python train.py --n_head=6 --n_kv_head=6 --head_dim=64 --vocab_size=4096 --positions="rope" --qk_norm=false --bias="none" --lr=0.00199 --schedule="wsd" --decay_fraction=1.0 --final_lr_fraction=0.02 --batch_tokens=65536 --dataset="wikipedia_en"
MLP neurons of a small language model. Each row is named by its layer, matrix (up: input weights; down: output weights) and neuron, and shows model dimensions 0-95. Each number is 128 + 24 x the weight over its row's rms, rounded and kept within 0 to 255.
Before each neuron's rows, "fires on" lists the tokens most often at its 100 highest values on Wikipedia text that the model never trained on.

fires on: " B", " A", " D", " V", " R"
L2.up648 [108 146 106 115 108 122 142 123 164 165 125 105  92 143 136 189 102 111  84 133 119 195  92 120 110 115 127 114 134 187 129 146 128 118 136 127 144 160 125  95 146 151 124 115 153  79 120 111 130  68 169  92 151 132 122 137 160 150 121 155  91 116 148  98 140 104 113  83 144 126 124 104 157  94  91 118 152 102 115 126 156 138 171 144 166  80 131 145 143 124 103 176 106 114 136  93]
L2.down648 [138 138 120  86 108 151 162 135 104 158  88 112 144 132 154  95 117 141 103 118 116 100 143 162 125 109 114 112 142 128 142 142 138 145 129 171 150 118 167 136 120 140 127 140 131 142 105 109 131 150 132 160 113 116 123 118 150 120 105 122 110 133 124 146 108 153 119 135 141  98  88 130 130 125 139 120 138 127 108 143 117 171 136  97 100 167 154 139  93 136 196 144 127 121 105 142]

fires on: " is", " been", " was", " Sch", "ar", "erm"
L5.up578 [ 91  98  96 111 113 131 138 109 110 131 119 118 104  89 157 140 133 147  88 127 109 144 129  94 124 118  88 112 174 116  97 125 171 165 132  85 144 135 105 111 126 119  86 109 142 107 118 108 105 114 175 163 103 156 131 139 140 133 104  98 103 131 181 152 127 120 146 103 118 148 133 150 151 143 132 168 134 144 155 142 130 151 159 164 184 114  98 169 119 112 113 123 138 126 129 122]
L5.down578 [ 99 115 149 126 169 136 105 144 147  89 159 127 113 120 103 103 135 125  96 122 143 162  96 124 141 115 114 167 143 163 107 148 134 129 121  90 123 163 139 139 161 128 166  97 114 105 116  76 122 138 111 149 130  95 127 115 155 125 136 131 149 100 152 139 126 181 142 132 101 113 167 134 125 138 144 104 111 157 105 122 105  87 123 102 131 145 195 135 100 153 103 167 115 108 137 130]

fires on: ",", "ic", "ing", " who", "o", "if"
L6.up394 [107 115 130 171 119 160 159 132 149 151 165 148 151 100 127 124 101 176 122 134 122 145 139 129 100 149 121  94 114  95 151 115 113  99 113 102 164 115 150  95 146 157 102 118 176 129 116 139 121 136 142 135 121 132 118 143 124 122 110 163 116  81 162 147 138  93 163 138 156 113 144 153 123 145  68 102 119  99 128 105 140 156 153 106 139 145 130 129 139 106 102 103 164 131 112 134]
L6.down394 [129 152 111 121 137 114 124 133 162 158 151  76 118 122 114 125 139 153 175 123  98 151 130  95 129 123 149 101 113 147 126 117 125  99 103 166 113 109 162 112 126 102  72 118 133 150 122 128 126 128 110 156 113  97 145 129 122 158 129 159  96 132 142 132 164 120  93 108  94  89 136 140 131 166 127 140 118 117 109  96 179 115 136 131 120  97 151  98 179 127  88 117 167 114 146 103]

fires on: "in", "ing", "ong", "an", "ian", "ang"
L5.up416 [ 82 111  71 131  68 123 162  86 126  93 118 125 162 135  76  89 112 132 110 127 167 145 137 141 117 140 143 104 160 120 133 122  72 158 141 122 133 131 112 179 153 109 147 145 127 125 179 174 134  84 171 124 139 135 105 123 136 120 166 110  97 116 126 103 146 142 105 103 134 137 109 142 111 109 129 115 172 131 164  88 178 140  84 118 168 124 105 129 184 156 113 123 120 164 125 113]
L5.down416 [129 142 100 125 146 129 111 112 147 153 143 135 107 126 155 181 145 123 151  95 138 129 121  83 137 162  90 150 112 135 127 119 139 133 131 125 126 117 159 119 153 119 140 148 141 128 112 128 159 111  97  59 142  87 157  84 144 102 143 119 141 142 130 119  68 159 131 147 100 115 107 104 128 105 141 150 138 106  96 137  83 130 103 141  93 155 153  89 111 155 109 152 123 124  95 146]

fires on: ",", " who", "\",", "”", "]"
L8.up290 [136 114  85 138 126 160 191  80 157 106 152 154 149 133 128 141 107 132 134 140 158 114 153 159 118 139 114  73 102  81 150 147 147 144 144 112 181 129  98 118 132 145 138  98 127 129 133 162  84 157 129 130 130 145 156 140 132 136 108 180 123 136 127 116 124 110 136 111 140 110 147 115 142 134  82 154 112  94 140 130 146 137 118 140  97 114 133 113 180 116 131 130 172 131 124 135]
L8.down290 [138 124 103 142 164 107 105 141 136 140 166 143 145 129 121 100 132 166 134 104 167 125  95 123 107 159 136 108 134 163 136 161 157  89  98 153 119 189  93 172 158  99 117 130 130 122  99  71 144 152 116 121 119 122 121 115 167 134 140 118  98 121 126 141 123 144 125  79 115 133 116 114 110 147 130 135 131 141 163  99 124  92 139 116 132 103 175 108 129 141  97 105 139 135 118 157]

fires on: " ", "c", "id", "ic", "uc"
L8.up116 [ 98 139 156 170 160 103 135 165 113 101 127 129 162  79  95 112 157  89 127 142 132 134 124 102  96  74 162 119 133 157 129 165 142 108 154  75 134  96 152 165 138 135 133 151 170  87 115 148 125 123 141 126 133 145 106 158 156  98 101 154  79  86 161 119 113  98 169  97 127 139 132 179 119 146 142 123 111  98 136  85 124 116 127 150 134  76 123 121 143 135 155 150 126 138 118  92]
L8.down116 [135 164 116 134  87 113 101 127 130 151 149 136 155 153 100 132 181 147 121 163 121 117 157 149 142 118 125 129 139 132 116 136 126  77 119 154 128 164 109 133 146 178  87 139 129 109  99  85 132 127 158 140 116 131 146 145 110 127 136 143 133 160 120 128 128 122  79 133 112 126 110 114 136 115 119 174 134  95 130 132 117 158  80 150 121 166 150 112  92 101 112 132 138 150 131 136]

fires on: " are", " between", " were", " of", " in"
L5.up194 [ 99  96  99 136 116 113 140 121 159 152 133 147  95 149 128 136 111 105 119 120 160 149  89 150  88 126 103 131 112 127 132 142 129 117 112 130 119 151 105 158 107  86 120 136 144 128 107 150  98 114 121  94 129 132  94 124 158 138 153 135 106 138 116 132 162 115 132  88 110 130 141 122 126 180 128 150 132  94 144 125 172  91 108 123 165  79  92 154 115  89 159 126 159 126 131  83]
L5.down194 [130 113 151 163 169 126 144 187 104 116 109  85 137 143  99 119 106 176 124 118 119 147 186 132 129  97  86 114 130 170 167 170 148 155 147 109 174 133 129 137 162 127 143 130 123 102 123 111 123 118 123 145 107 113  93 148 146 107 134 114 129 131 140 156 121 139 126 138 137 131 169 143 107 139 136 102 110 126 138 147  92 153 130 104 111 114 168 133  93 160 123 101  58 145 137 153]

fires on: " F", "\n\n", " =\n\n", " b", " "
L9.up640 [122 200 126 153 146 100 157 135 117  85 113  93 170 152 110 131 106 141 117 141 162 118  91 171 109 134 164 134 134 128 114 154 125 127 144 103 117 125 126 171 133 178 103 114 127 136 138 143 142 133 126 119  80  97 122 121 161 115 115 118 115 131 143 179 135 107 135  96 105 123 157 127 161  87 104  87 122 127 157 130 132 141 172 141  69 119 122 108 165 138 166 136 110 151 155 121]
L9.down640 [156 121 113 117 151 118 153  97 140 128 148 164 125 152 108 108 126 117 103 115 171 151 135 120 121 100  91 128  97 134 123 116 144 114 116 156 120 109 150 113 121 153 148  69 157 156 154 114 128 130 126 113 106 120 138 127 145 131 149 103 146 137  92 154 134 167 153 162 130  96 162 144  92 165 172 134 130 123 128 171 156  98 139 147 111 109 127 124 118 102 131 140 125 107  90 122]

fires on: "on", " Con", "oc", "ron", " associ"
L5.up556 [115 154 117 135 150 132 157 125 141 137 112 127 101 132 128 143 107 110  92 135 131 131  47 108 127 110 133 127 138 150 162 134 102 126 164 121 154 110 135 128 151 133  98 120 159 102 160 181 102  96 121  68 143 169 148 111 144 135 132  91 106 114 135 131 160 117 189 139 116 126  74  80  96 144  91 108 165 101 128 146 146 145 137 124 148 118 144 104 151 125 112 128 105 155 177 107]
L5.down556 [120 139  79 113 164 155 144 106 165 126  97 100 102 138 140 109 133 110  82 132 123 139 117 133 128 103 141 116 153 139 111  87 137  89 117 137 141 130  68 129 132 127 116 158 156 126 104 117 132 153 129 155 137 157 135  88 136 116 127 142  86 130 143 119 130 124 114 100 109  84 136 102 183 164 133 161 179 121 116 134 125 108 144 113 175 156 163 131 109  98  77 116 104 199  95 104]

fires on: " is", " are", "(", " per", "_{", " or"
L2.up108 [117 116  95 113 140 109  99 111 186 140 105 117 113 176 143 162  82  99 127 129 148 178 122 153 114 157 135 134 113 132 131 106 141 151 131  87 134 127 113 127 122 143 124  98 126 119 129 148 141 117 129 137 151 187 132 149 146 122  65 158 131  99 113 152 135 130 133 117 130 133 118 127 139 146  93 118 131  72 120 110 103 126 143 126 131 112 149 166 131  62 142 116 109 122 113 154]
L2.down108 [115 157 115 132 105 143 155 130 140 175 155 122 115  97 104 130 136 112 107  81 112  92 126 106 129 145 151 126 124 157  97 133 129 137 140 101 100 158 164 100 120 119 141 146 127 147 127  83  76 129  88 134 136 106 120 107 126 162 117 121 161 133 136  69 130 187 111 140 130 113 132 122 135 120 136 120 143 142 162 151 159 124 107 149 102 123 126 119 105 151 111 139 139 141 138 129]

fires on: "o", "os", "at", "ad"
L6.up534 [118 108  91 141 143 133 177 101 102 149 118 143 184  80 118 123 109 107 103 138 137 150 108 141  97 141 145  89 131 161  76 180  86  72 146  83 121 157 137 153 130 150 105 138 121 145 129 106 112  84 106 115 124 116 127 182 143 132 127 119 109 104 109 110 113 110 137 116 106 163 132 135 144 116 133 166 128 131 140 103 131 126 157 148 166 119 126 164 160 128 137 152 138 131  98 139]
L6.down534 [138 136 155 108 151 144 136  85 126 129 150  93 155 146 114 116 158 139 132 189 104 150 163 114 118 102 133 109 145 107 150 145 114 121 137 132 109  97 174 123  85 146 136 142 137 113 115 126 142 177 129  84 151 112 121 118 159 136 126 158 118 115 118 108 101 207 117 147 146 155 110 100 101 139 159 102 113 146 114 146 170 151 116 104 125 182 143 132  97 184 140 132 106 136 108 147]

fires on: " as", " including", ":", " include", "-", " included"
L8.up5 [101 167  60 140 133  79 114 128 123 109 127 162 166 111 158 163 153 124  93 135 130 160 142 136 118 145 150 114 177 109 105 161 119 108 157 144 125 116  98 127 113 111 108 125 146 139 135 120 130 141 146 171 139 107 100 156 170 138 149 133  66 121 135 140 126 107 158 132 126 157 139 187  96 155 139 126 153 145 151 112 115 117 126 107 126  97 127 176 122 126  86 139 110 105 166  88]
L8.down5 [143 147 133  84 139 130 137 131 110  81 108 102 142 107 134 126  89 105 124 139 154 143 148 176 140 153 112 128 174 148 149 125  93 125 157  87 104 105 176 109 161  96 158 133 144  88 128 114 100  97 143 140 129 113 136 153  78 137 105 135 136 134 129 127 177 138 120 137 147 114 139 106 156  84 140 115 101 109 100 137 156 176 108 109 119 110 151  96 115 112 107 122 148 163 134 117]

fires on: ",", " such", " including", "),", " like"
L6.up454 [132 123  90 124  99  80 141 105 145 146 126 141 115 124 140 150 173  94 124 166 160 116  99 126 129 155 119 142 109 121 156 144 147 148 141 128 141 121 101  97 146 172 145 121 172 135 137 143 129  89 109 125 144 133 148 104 137 146 161 150 129 119 118 133 107  91 146 125 154 180 133 151 137  94 176 116 130 120 159  98 116 146 132 127 149 144 123 130 136  83 115 130 158 120 158 134]
L6.down454 [106  97 174 164  92 139 110  94 141 148 128 122 158 110 161 103 114 130 158 165  88 103 129 130 137 129 124 121 116 116 119 176 100 150 116 105 160 148 151 131 187 140 155 135 140 179  98  92 141 173 174 126 155 107 133 126 120  94 131 113 134 152 136 102 102 118 177 119 128 115 108 152 126 115 132 124 132 153 127 106 141 121 131 137 111  96 121 110 172 133 143 166  96 135 151 103]

fires on: "ron", "ric", "op", "ec", "on", "od"
L6.up536 [112 114 112 105 101 105 160 133 175 114 147 168  86 117 118 147 137  88  73 156 133 141 115 129 103 126 131 101 123 131 174 119 160 127 149 175 144 152 137 120 120 111 138 164 161  83 161 141 123 148  88 145 119 145 136 128 125 176  92 137  96 132 117 111 126 121 167 144 126 144 107  98 110 122 101 137 132  96 106 118 149 148 109 150 148 129 103 115 154  97 107 146 158 145 132  91]
L6.down536 [150 143  84 126 123 114 108 172 145 138 157 148  91 142 147 111 162 126 111  85  98 126 166 132 140 126 188 107 125 150 112 143 127 107 135 132 111 123  83 161 127 114 124 131 147 128 155 129 124 148 126 144 133 155 129 131 122 158 110 140 119 103 138 120 121 123 102 117 104  73  87 127 145 134 103 143 114 160  89 174  95 142 175 111  64 125 141  63 114  92 139 165 111 166 141 139]

fires on: "-", "ro", " B", " O", " D", "="
L2.up276 [109 171  97 174 104 129 150 119 168 142  89 111 126 147 176 156  81 124 138 111 141 209  97 134 127 145 136  96 119 114 116 111 136 168 135 149 174 127 113 125 100 153  86 126 118 145 138 154 148 122 133 132 130 152 135 116 137 133 126 136  98 137 136 120  89 118 137 147 149 139 125 103 157 140  87 122 161 106 117  83 150 149 181 134 167 107 135 102 127  87  76 163 107 130 112 112]
L2.down276 [152 116 139 139 119 168 122 121 117 189  69  68 136 113 107 118 134 129 111 170 135 111 128 130 148 131 134 146  93 117 134 121 133 133 151 120 134  96 155 134 155 147 180 106 133 120 122  51 152 169 112  85  83  93 122 144 157 143 131 110 127 145 126 157 145 175 124 175 133  81 107 116 107 115 161 130 128 121 125 128  97 113 139 146 127 135 164 142 115 128 130 133 171 129 114 122]

fires on: " ", " d", " v", " st", " b", "d"
L9.up515 [109 151 151 123 119 124 121 181 161  62 107 104 116 114 103  94 132 141 120 128 141 146 133 165 114 138 131 133 151 155 134 105 128 143 151 128 102 137 156 175 106 143 131 160 118 164 131 162  90 114 114 146 100 148 132 153 161 129  77 130  98  81  84 172 157 104 149  99 123 155 158 156 101 114 149  70 122  93 146  91 119 119 106  96 126  98 125 133 160 106 173 155 125 131 128 111]
L9.down515 [115 128 120 139 125 134 103 132 106 141 157 134 155 112 134 153  83 119  89 100 162 157 142 134 136 149 164 150 135 112 144 118 147 133 116 160  84 134 118 107 191 145  85 110 104 100 114 122 104  56 107 136 128  80 129 134 149 174 127 126 136  88 116 157 159 116 135 131 161 136 179 114 111 191 108 108  95 122  89 148 106 132 151 143 102 125 112 120 171 123 150  91 144 124 148 117]

fires on: "x", "ic", "im", " and", " am", "ban"
L6.up31 [115 122 109 123 123 111 135 143 139 137 147 120 123 110 121 141 149 130  75 109 107 126 108 121  91 138 130 118 139 149 130 125 146 109 127 158 205 121  82  97 155 129 114 124 121 125 100 117 129 115 114 131 128 193 120 187 140 121 128 127 119 100 172 121 108 132 180  56 146 137 165 109 124 137 116 119 137 124 139 104 142 145 130 109 108 126 125 114 133  87 139 106 148 144 168 132]
L6.down31 [ 94 155 145  97 148 118 117 171 105 125 129 122 145 179 155 139 171 137  92 123 131 111 135 127 138 145  88 149 126 142 129 122 133 163 111 144  95 185 141 112 134  63 103 118 160  92 159 153  97 131 110 125 107 159 160 145 121  95 107 110 153 136 145 142 144 198 117 135  99 112 141 114 124 107 125 121 122 172 129 129 132 145 139 106  97 113 123 128 114 110 109 103 150 157 115 193]

fires on: "al", "ad", "ak", "d", "ul", " Al"
L6.up555 [142 124  83 141  93 122 136 150 119 133 117 175 172 134 142  99 136  85 135 150 161 171 131 131 121 128 137 114 161 160 100 147 100 152 123 151 145 129 100 156 133 118 126 114 126 134 132 153 101  87 161 169 122 136 113 117 136 175 104 170 106 144 138 108  91 105 129  50 132 144 137 161 107 120  98 149 126 103 141  86 133 167 125 120 136 116 141 135 164 124 162 107 138 138 107 156]
L6.down555 [118 165 135 158 147 155 129 158  93 159 146 165 184 133 124 154  84  99  98 140 110 104 125 126 129 149 161 138 121 146 115 135 126 164 146 142  72 121 115 113  88 138 111 143 130 127 102 113 124 156 139 117 133 140 102 104 128 127 112 151  99 112 128 137 131 151 122 140  92  74 173 118 114 196 135 145  88 142 136 128 136 169 166 166 150  97 122 126 132 124  50 153 103  85 117 122]

fires on: " do", " did", " does", " Do", " will"
L5.up576 [139 154 108  97 146  87  96 126 141 121 129 105 129 139 121 135 117 108 110 123  99 118 165 127 118  83 116  86 148  93 145 115 141 140 130 102 116 151 134 142 144 129  82 152 120 144 157 124 132 116 140 151 101 124 125 111 110 159 112 129  85 109 160 147 164 134 138 121 100 101 103 154 161 133 133 151 106 161 147 122 155  91 125 166 141 154 161 105 142 121 189 163 141 134 146 121]
L5.down576 [ 86 163 112 105 152 106 108 136 120 113 149 157 135 180 160 142 107 113  74  89 120 104 164 129 134 111 143 110 106 165 142 131 135 142 175 100  93 143 136 131 149 118 102 134 106 141 142 168 108 129 142 156 107 109 120  80 127 170 152 131 125 112 108 109 125 138 110 161 104 117 125 112 132 155 143 157  97 147 112 151 126 119 110 180 131 110 140 121  85 140 100 138 147 160  99 134]

fires on: "ic", "oc", " Res", " res", "ok", "ac"
L9.up679 [151 124 124 149 100 118 169 133 142 146 120 113 137  87 162 116 164 117  73 116 142 130 101 149 150 139 125 132 151 138 127 132 171 139 133 122 124 145  66 127 132 184 101 142 183  72 165  91 131 129 166 138 123 133 143  99 120 128 166 153 128 143 180 118 123 122 133  96  97 137 146  76 111 153 133 166 148 108 136 108 139 131 135 119 116 137  93 110 148 114 101 107 133 142 151 109]
L9.down679 [119 120 150 175 149 105 127 110 145 146 111 130 124 145 152  99 104 102 170  79 141 132 104  95 131 132 100  82 126 140 136 104 147 131 143 132  97 135 154  88  98 177 151 112 126  97  90 149 121 152 159 114  81 100 111 131 113 110  70 129 118 142 140 133 119 180 152 148 145 154 143  84 117 149 147 113 117 165 152 148  98 138 135 101  94 142 145 123 181 139 157 155 117 118 110 123]

fires on: ","
L6.up358 [125 159 112 116  76 102 138 125 160 157 128 126  89 140 132 186 166 143 132 179 117 147 120 144  48 158 112 135 115 112 149 135 145 123 136 117 145 130 144 114 111 143 144 116 164 163 101 141 111 116 137 144 142 125 113  99 168 148 113 129 138  90 147  99 120 138 145  91 155 161 101 126 140 177 132  88 144 107 160  85 123 174 106 126  92 163 136 101 157 110 120 155 180 107  93 126]
L6.down358 [111 132 164 156  96 137 110 108 145 164  99  90 106 100 132 117  83 135 121 125 136 120 114 103 130 132 132 110  84 132 135 124 133 117 122 124 140 115 158 113 213 159 131 121 108 161 156 115 116 121 154 130 140  93 137 113 142  82 148 116 113 163 129 127 133 129 152 145 181 116  96 149 145 140 133  81 170 143 153 110 126  89 130 120 110 134 172  93 144  99 143 141 136 137 167 107]

fires on: "ay", "ak", " D", "ash", "ad", "d"
L8.up91 [ 86 124 126 144  96 105  80 123 103 146 122 131 112 134 156 120  97 118 143 140 142 154 107 122 148 139 182  84 164 141  90 109  76 172 135 121 147 138 145 168 100 148 147 164 161 143 154 165 119 105 162 133 122 110 125 154 144  85 147 145 136 113 128 164 113 123 123 110 133 144 139 152 138 152  97 114 133 133 106  71 117 148 157 133  78  77 114 136 167 109 107 102 105 122 108 143]
L8.down91 [123 164 108 168  97 121 104 140 116 149  98 147 170 155 118 158 169  77 126 118 137 123 116 126  96 119 122 143 145 162  84 106 120 155 123  90 107 125 125 146 161 163  87 118  98 144 135 121 151 125 122  95 163 133 114 117 160 145  94 117 129  91 140 138 110 144  66 146 107 104 173 104  96 114 104 128  89 107 112  91  93 120  96 179 151 146 121  80 120 141 149 131  92  98  90 126]

fires on: " following", " included", " including", " include", " F"
L2.up505 [117 150  83  84  95  92 142 150 119 134 149 158 161 119 152 129 103  61 122 145 132 127 121 144 103 113 155 122 149 137 144 127 129 140 134 105 122 169 128 125  97 122 117 118 123 129 114 171 127 130 156 121 135 125  99 133 160 142 133 164 100 138 150 153 103 102 133 143 138 151 114  98 144 148 129 129 111 142 183 112 182 126 116 119 153  97 125 102 124 126  87 118 115 163 152 117]
L2.down505 [135 133 128  99 155 164  90 151 120  86 133  83 141 133 116 112 128 177 113 121  91 139 124 134 156 139 118 142 132 129 120 146 142 139 128 103  99 107 139 130 153 136 162 132 102 140 120 135 128 125 146 115  76  94 123 161 151 145 175 128 138 107 122 106  99 140 126 154 114 153 139 157  98 101  80 169 132 105  53 140  96 156 111  75 112 166  91 144 141 111  73 126 122 106 159 139]

fires on: " be", " became", " become", " becom", " been", " remain"
L6.up85 [109 109  81 101 130 128 174 149 133  88 128 153 121 127 121 184  94 130  81 145 138 147 129 141 119 150 112 163 163 118 152  98 143  98 172 163 146  82 117 112 161 201 131 103 159  94 125 127 112 147 118 162 134 127 121 134 107 114 110 135 121 141 132 114 115 142 154 136  89  98  84 146 144 146  92  83 113 136 128  89 156 129 116 148 168 130 122 112 134 111  88 119 131 141 122 149]
L6.down85 [ 92 126 154 136 182 111 137 133 123 110 130 114 121 140 109 117  91 169 147 102 129 130 173 152 149 104 137 171 168 184 160 142 126 120 137  85 179 179 126 133 167  95 184 150 136 113 121 112 131 141 160 127 100 157  96  76 196 137 133 132 149 106 110 103 141 119 152 120  99 137 135 147 104 122 154 113 116 119 130 168  91 108 118 141 102 120 132  99 115 138 108 130 160 102 108 185]

fires on: " is", " started", " are"
L5.up621 [100 137  77  97 138 140 129 100 113 128 135 175 118  83 158 138 112  84 131  94 135 154 108 163 137  91  87 127 138 127 134 124 139 134  97 111 117 152 104 154 109 121 120 118 151 104 137 150 118 100 148 175 125 158 106 157 132 125 140 154  87 146 149 145 137 126 140 113 154 131 115 142 133 137 125 127 102 137 173 113 121 108 141 142 174 159  84 169 124 141 135  96 163 157 129 134]
L5.down621 [101 117 118 153 159 139 113 133 161 131 131 119 132 150 112 114 112 143 109 130 144 128  86 153 116 108 111 133 147 145 131 146 137 147 155  92 104 179 150 123 188 126 133 116  81 109 114  84 113 136  99 129 146 127 119 141 118 114 138 109 158 148 170 156 112 133  94 102 106 113 153 176 122 142 156  84  81 118 128 119 143 102 105 103 111 117 149 112  84 154  98 166 110 140 152 126]

fires on: "ed", "un", "ing", "ang", " lo", "g"
L8.up584 [134 118 118 131  88 139 126 120 102 142 117  89 113 113 142 119 163 154  67 116 136 148  95 135 149 149 173 162 121 139  96 127  72 176 141 148 132 141 127 159 129 133 107 157 118 146 145 160 131  85 197 112 133 139 141 116 143 129 140 127 144 119 137 109 132 124 152  96 126 120  93 183 163 120 134 100 118 127 145  52 122 107 113 106 124 128 135  90 143 156 111 124 136 174 139 128]
L8.down584 [ 51 149  93 111 130 127 113 118 105 115  94 161 125 170  98 164 132 134 130 136 117 157 150 119 112 167 138  67  98 126 127 125 124 111 126 139 135 133 140 126 162 141 129 140 135 137 147 128 122 115  89 131 122 143 150 105 129  91 147  96 150 150 182 179 102 147  84 116 114 157 114  96  99 137 164 140 143 113 101 146 143 125 109 154 117 151 115 136 143 128 148 167 129 111 103 164]

fires on: "ie", "ony", "ith", "ace", "ric"
L5.up69 [111 147 118 138 129  70 159 111 140 107 157 106 114  84 111 143 151 121 115 176 137 165 101 118 127  96 154 123 133 129 160 138 115 128 128 124 129 124 107 154 111 112 102 166 142 150 162 115 114 117 136  99  85 154 140  95 141 138  87 156 120 109 139 113 138  98 104 128 140 176 128 127 166 121 110 138 158 129 119 129 126 145 114 112 120 112 167 128 127 151  85 130 141 131 143 163]
L5.down69 [155 140 137 118 150 142 118 175  87 131  78 129 103 140  91  72 143 134  73  88 168 132 142 103 124 142 102 132 117 114 135 129 151 129 127 116 136 112 148  69  88 101 132 106 137 134 125 146 168  92 140 124 126 121 119 122 111 139  84 110 126 134  99 143 157 122 129 136 119 143 154 118 132 168 132  90 136 129 152 132 112 130 160 123 125 144 108 134 171 156 147 107 100 177 102 125]

fires on: "ot", "vent", "el", "is", "t", "ent"
L9.up482 [132 116 131 137 193 102 142 102 184 109 126 129 116 153 113 172 124  86 140 126 125 141 127 135 123 106 136 160 137  90 129 118 132 124 130 120 133 113 137 136  86 148 137 105 105 133  99 168 130 115 133 163  97 170  81  87 160 153 125 116 105 103 138 120 178 123 115 138 117 114  70 157 144 118 127 115 141 120 145 116 123  99 120 106 151 110 124 126 116 126 130 134 126 134 133  85]
L9.down482 [165 137 110  99 106 104 121 118 168 111 119 115 139  93 120 118 136 112 140 134 150 110 127 129 124 107 132 163 124 111 127 129  55 107 101 123 146 143 133 100  95 126 162 127 151 118 150 116 164 181 142 119 163 105 153 116 123 106 113 152 141 131 150 126 117 160  89 104 140 123 150  80 165 147 128 145 121 120 125 143 127 139 180 132  91  80 125 122 151 126 129 152  72 141 123 135]

fires on: "ace", "i", "p", "ath", "ie"
L6.up438 [162 158 122 103 150 101 145 126 115 166 165 122 144 132 132 122 109 130 118 153 106 139 163  94 107 135  88 104 156 122 139 106 115 130 139 115 131 157 105  91 139 140 104 139 149 143 120 163 141  91 158 105 102 145 125  93 114 141 145 114  97 123 154 177 161 128 103 106 164 160 124 111 134  81 102 154 143 115 118 158 179 148 125 133  94  77 165 128 151 131  83 132 152 183 102 113]
L6.down438 [143 125 143 122  93 120 105 108 141 126 142 114  98 105  83 135 131  87 139 101 103 152  67 134 155 129 116 121 151 119 107 158 110 154 130 125 164 112 120 163  81 165 115 138 110 139 123 118 118 143 125 129 108 131 156 151 108 115 101 141 106  78  86 108 135 159 116 119 161 113 133 163  96 108 152 150 130 160 154 140 143 128 123 136 125 128 128 133 163 138 186  99 102 141 141 137]

fires on: " that", "ic"
L9.up463 [115 107 114 123 105 106 168 123 171 164 128 105 145 136 152 116 154 135 132 126 159 140 114 182 109 134 122 114 132 137 142 106 149 118  98 120 148  94  78 133 114 203 133 147 136 148 173 116 150 130 104 153 129 141 128 123 152 121 113 135 108 148 108 110 135 100 145  96 107 136 145 119 148 161 128 165 128 121 124 131 126 115 205 130 150 137 103  72 135 101 138 118 158 143  82 103]
L9.down463 [100 146 117 161 129 154 100 143 101 116 121 129 144 156 132 133 132  93  84  90 107 137 130 117 108 153 139 124 142 142 135 156 121 124 149 111 108 128 145 161 143 105 102 137 152 137  92 198 123 127 115 109  70 114 160 169 137 131 146 119 101 109  96 116 118 175  99 148 102 123 124 152 104  67 126 126 126 190 155 155 106  89  77 133 108 142 133 137  85  84 114 135 145 129 127 150]

fires on: " won", " played", " run", " went", " lost", " scored"
L2.up651 [163 110 123  86 120 139 154 153 120 138 148 158 116 121 119 140 142 124 133 127 128 123 146 163 113  96 132 113 150 148 134 167 145 129 115  92 169 144 124  96 117 121 102 163 147 102 157 140  94 134 102 148  68 141  93 130 125 130 161 115 153 127 131 168 101 138 107 105  74 125  86 120 131 120 150 114 123 140 165 156 124 177 176 106 152 134 177 144 142 116 110 105 138 168 120 106]
L2.down651 [105 155 122  66 134  82 142 144 104 134 163 141 116 128 127 152  90 121 148 119  87 138  63 128 134  52 139 103  92 115 122 132 140 133 119 160 133 111 164 130 103 166 122 166  91 155 129 138 131  95 149 147  86 123 112  98 122 141 131 128 146 121 103 106  96 150 176 165 137 102 131 154 111 109 122 123  94 163 160 122 104 136 151 110 146 112 162 150 118 138  99 114 132 148 117 158]

fires on: "b", "ra", "ab", "ob", "rest", "ie"
L2.up764 [138 136 130 136 140 116 141 128 110 129 153 108 125 133 167 135 116 146 140 143 170 119 103 100 105  91 140 133 130 145 104 133  78 168 122 154 152 116 123  92  99  93 115 151 150 124  69 171 143 139 158 137 112 146 136 116 154 160 108 104 128 124 139 135 136  84 147 145 105 154 142 122 136  88 126 138 128 125 131 106 153 134 133  92 105 136  93 104 174 109 120 171 127 129 110 123]
L2.down764 [120 137 162  96 137 110 104 104 137 117 144 152 148 135 111 124 134 158  99 102 138 195  89 134  91 156 157 142 107  96 116 139 126 118 116  85  84 125 122 148 149 105 194 112 110 118 129 133 167 104 174  98  97  84 136 161 137  99  90 103 147 123 136 135 150 136 137 143 101 111 148 129 147 108 141 126 105  93 117 143 152 130 135 126 123 151 108 131 103 128 112 120 108 114 137 104]